{
  "num_hidden_layers": 8,
  "hidden_size": 256,
  "num_attention_heads": 4,
  "num_key_value_heads": 4,
  "head_dim": 32,
  "intermediate_size": 1024,
  "vocab_size": 2048,
  "hidden_act": "squared_relu",
  "norm": "layernorm",
  "norm_place": "pre",
  "norm_eps": 1e-05,
  "positions": "learned",
  "qk_norm": false,
  "attn_scale": 0.177,
  "bias": "all",
  "tie_word_embeddings": true,
  "parallel_block": false,
  "init": "normal",
  "init_std_qkv": 0.0268,
  "init_std_o": 0.00947,
  "init_std_up": 0.0268,
  "init_std_down": 0.00335,
  "optimizer": "ademamix",
  "learning_rate": 0.000396,
  "lr_mult_up": 1.41,
  "beta1": 0.9,
  "lr_head": 0.00417,
  "max_grad_norm": 1.0,
  "warmup_steps": 575,
  "schedule": "wsd",
  "decay_fraction": 0.76,
  "decay_shape": "linear",
  "final_lr_fraction": 0.02,
  "batch_tokens": 16384,
  "max_seq_len": 1024,
  "doc_mask": true,
  "train_tokens": 149400000,
  "max_steps": 9119,
  "dataset": "wikipedia_en"
}
MLP neurons of a small language model. Each row is named by its layer, matrix (up: input weights) and neuron, and shows model dimensions 32-223. Each number is 128 + 32 x the weight over its row's rms, rounded and kept within 0 to 255. Numbers have three digits each.
After each neuron's rows, "fires after" lists the tokens most often just before its 100 highest values on Wikipedia text that the model never trained on.

L4.up908:137124159135115084159155132134138139125128098138140122146167162068157146090086155136065186107117143121150104153131103097124130095051106052090141081132142099117100111066118128101146147161135128114160150145132137111120172168109157155100079093113078153177151128076075114131163158110088137162236143115165088173108182099166136116052109180115174123227080092079151147134106188124105174134154126077158085117191112189181092118095129156066152136118122067115032118115107156067085096097196147157102083127213149115143094117168126114124120156109118120117154136106081177136104159082139112160
fires after: " se", " Se", "led", " Le", " sl"

L4.up969:089182152085095133160091146117103121128134087140120102134148103165125150107108120163069135155105130164099157131157082166102121121169124162147167121154111082153125108099099211103113085127153159130131107069156145126122103155141163095111108165135162112151097060081145126107137102121142123155117185137107114124084201109122156141138132144154094112152180159088078077083085176151053091099141142090080245091130172128120124168150100123108147156142109164119170162141128165059150145166060134109142170219127150074102111142105154066089117098102122140146130109093149137165151080061112169068
fires after: " $", "^{", " dis", "{", " b", "P"

L4.up796:100105051129102203157122096151173166089141160150124135111166133097154149088096210189113169123154140131135142134112132101099141124126129166145123167165122167141136147106161170176172142145086087147138140094193147087120133109163160089111140138132146165120151119089116095148146200144116110142176154161126126182089105106184181094116046144109099109175156160093089168116117108098107102126210139105116141069153138092056094140138110157134174184118121108136113137132129118150126130110121195124115081126122189087132138096155094115136146127115047113083119091176143167163097084155132152124
fires after: " res", "ur", " ag", " sur", " dec"

L4.up750:098125093116135107101086141132055108133081182104181160113142172127081146126118105121102144102149091151224163105150128141199135198158131100104159130128096089104124104150113138097110138142100113128106148169110138215047163173066094150123107072103135152162156124131098119074129139151123169069124157123108144133121175115153139161194134134084155135160129084147061108133114109157107158082174084130088153145123086135145144134110143141100079113176136126100143124089119143110188125109125111154133143163125093086124091128106131134068183179106167072092146142142044098148074147082108094103
fires after: " wh", "I", " th", "h", " Wh", " w"

L4.up333:135167118021234102168141121066182055170112165134094072153086112105129139131137127103119181062152070199164140153157149151146135162131129142112104118149115046089141140152124106199160102144134106092109162088144077140119152131160132132081127133150124155100110121149160170132153092128140113134150120137071136143113085139074072187119117143135136119178162132104109068054163087118169090097119117088118133123201130177121120153140118159191165155099122151118149113103108137172083101124094168105157144138125114061142134096124170107127172129119168061128103113118170089158086149102109129092
fires after: " is", " can", "p", " vers", "P", " p"

L4.up868:122154145081170171141126148152118153158117170068188066071158165092114146146069118097106135117118121147115134128152129117131126143116111061203140097166135123111120120105122089067125113175153096103111112112099196152072165066171117186093181158122154148114122080145154160131122139140118169154090149114095104160114152104126163079130127078148118146125058131124088051102131107168079111070109121153119104122169114149066136087053174103152101130186119154111120088112087122057113120067164126120171101075122146119148113175170123171144136172126098126156146105152140072125120135141148169149
fires after: " r", " s", " t", " sc", " c"

L4.up19:084147132131161150171122165090143088146072129084164106101079043135114141077147187120102124163138138127157085188107122139125132127160115106157193127162194149159157110139081171151119165120148161093139115155146169137120090127107126130156174138175110098114133132114110116160173169111138103160159195163089110133148105124133073122078117126098131168133152136090142129066112103153146114116158120154155134128135131107131114066165073105085087121103075140111099136151135136112168102186119141120146142123116132066086089118098152143099193081104078129125071120153091118181122111014093137107
fires after: " p", "ap", "p", "b", "ri", " Com"

L4.up901:105157129079106129109184091146107100170120124070181158093141087131069156134160107154133090046146099132103132139131127137108161094106153062167108082158068112110156134116192128127160073113128076125175190108135140176115114119120130154132197107122137175178119152093131161124098194105201080128173141110135170133105125152196136080249107143156186132155131146064117122114112114164115102109109145122088139104178106136075117128145137121123088140114108093134097152168156112070124097064097060102131121090118172113086065179157154141103154121113155148123107111113124114138167136141143104102
fires after: "U", " U", " (N", " Un", "n", "nd"

L4.up854:120091133112099113098144172165211158074157136112115158110128138109178121090126156115109225163163140102189161089130173124117127117056158075091045123126140113068113166127086095088092174149128107099155186092137147111123139144167153138157166144144070158099156123189176081136104116110058100107158110140141141148110166133183128126118147103149134109178134052155119121107126180067143108059137117182127110100118157148164117109098145162158165119119131124143097109172076148156132146045115102124098105089085137190079204109147105109122138199141105104122194197179153172105132153104100094159
fires after: " Sch", " man", " Jos", " He", " be", "os"

L4.up468:139098140117172144151154102052150097143080125155130158061057173138091137073138213153102092106092147157198127111162156168072103163123094193087175216155089149113110094129153110149180108075026174062113137091128123176137146158107124118183114121128120148106146132160181139180066090131130112101164149139143096160162091113097142126133078137123114151132135115074132118098181095111198107134136045136184138119107161123111197115126109102134088158144112106097102106123085060107157125109114143108179163155094102131104144151168111120127110116088170058085094174149169129139096119094140139116
fires after: " to", " imp", " t", " int"

L4.up179:106183078131147151085149111027110098154148095072130107088160085087185144155093170107095093168114081129119080146125137145143184165168130076175125127154145157079143061178154123151082094167100112121158164132135137108090114120180202150133158112142076145072102116136111116128124108160166153161188137136141141180138136100103113145104087124136135220166148080151129200158129170099135121085107105112143137156142113112147130071124084130144057164114102117104068142161102127138187137099099169094126131093120143139112103086120077047142160223107124102108158165146142115140116138075111132128
fires after: " j", "ud", " crit", " re", " J"

L4.up996:102134173167119176132145141157140111100171139072153121074168123131115159116144104103151122086116138115166081117066060075159191148173114086111182095179069129169164065137165133074128124118148073170128113174170224130161112115100122114186192119127122146094127134174092080088146124097167135122146127123104071178108166118182194098120176094128150142177156096129075183096166145089163150114111185098107117122163129093134086155118125134086128189131122114122041108124109134140179149160111102114111136133113142132176099083162119160135150165122092101153090076158108063144096172041112138124
fires after: " Sch", "ran", "r", "l", "en", " Sh"

L4.up977:045145176088115169133098140149156185091184089107093114102123177164179122156074135104141092126098120097176108119118177157120121184127120099169092135132083123134117226131143118123040198090142117122125128177161152100095142130132099067133166159086113140095109103145143144138041122179145181119125119187096063170158158104159177141165132116141123138140129154125048126104137131125160087106112090121127139107138096163062102136078102205150102126167095118137120160076116133115134080092073158143131106142174123122116130103127113146071165122114146108160131165146143082073150095105120154148
fires after: " l", " v", " L", " V"

L4.up539:152131111140163115186095171089107158158156101147144098086049083080104142175121157143155175054169107155153105120139098084128131160103090125155138163186157131108119132139105193110089119065159157131125184109155080090131162113184174054108094175097077130080130147056151164106107127075129076120131148105090152164087140115145133102118104119116192191194099108110120097123095113092121131125122187077113128077178176149061134135100120112155145135136113079117061072110059101105105136129139133073135102149139141146107148150113136149063182154111145106117093153130064191174094139173155150100
fires after: "|", " c", " epis", " C", " D", " sub"

L4.up902:135087142161129124137137144053129101119142152151129075088160166127139144146103202148159112071075146201144105119067142119135119151096135112098133106133124129123113069185153144132068121127138140102095159134132137120068130144096136122070122123118146193118119143184122057118141075101154117046146127089164110136200125112169146160093121127087169104147188079122158123075103198100102143124166122144131184142118039129154149092111080089118130125070119118097134075083130120136165111185125127172152109183140127144145151084127094100112215125128135105094113083149118187158104137126118159169
fires after: " has", " had", "er", " have", "ar"

L4.up191:152181182071130142118113118191166161169193121143128156152112033099110150163110096148113145142109129101118129103129176068194119128078104134153082072128118109120148154119100147090054092090130137156143137127076129120141154166149104125144127127135058183154093077117174114140156173137101101143138156139127125089069162120156144077169122117103137134182075154124114112138189161126146102085161124079135117088154134123091153147154053127146105169099146134132163069172090129111113089046184115124119123099148181083137104114177052160093119119140133076068109137223113167105097134138143213090
fires after: " In", " Ar", " C", " on", "our"

L4.up548:122144169106101137163112115084107159125163049135127155137132109150089135159121123123138151119215137115135155118100102175085092133087094158108134120104111145076121140112088152167143140157053215158166247099183192129094106144136173102093167052087140123108119123128109149155134145142094111078115165069086120142106105112115081115130130220139131202147127139134148139164120135134130116128155128111097140165118117141158142082100055126152153137119056133138087158181100139153166158083149100123186144154108117133125081105183125161149178102141130096124156124162099178128157135104145094087
fires after: "min", "ic", " Party", "ist", "ate", " cons"

L4.up870:144114121162110136090126088146111156080175084137050076132099148118141143065085141077147123099148125092147172089057131174159119116104141156112119137148088081106146076083130136125163077153086114190105168072168113160104113168100163092158176139163099168163159155135180117178136116107178057088144113123057153107098140139189164128143110102095151129159142175138127174146137172185143133141129089071102117129101160175140126104133105135090099107104093091095101102093116110120185125186189110096115102062132154121106089114123117130135103094046095097115129171187136119179122188154120098134
fires after: " ad", " was", " ref", " re", " trans", " acc"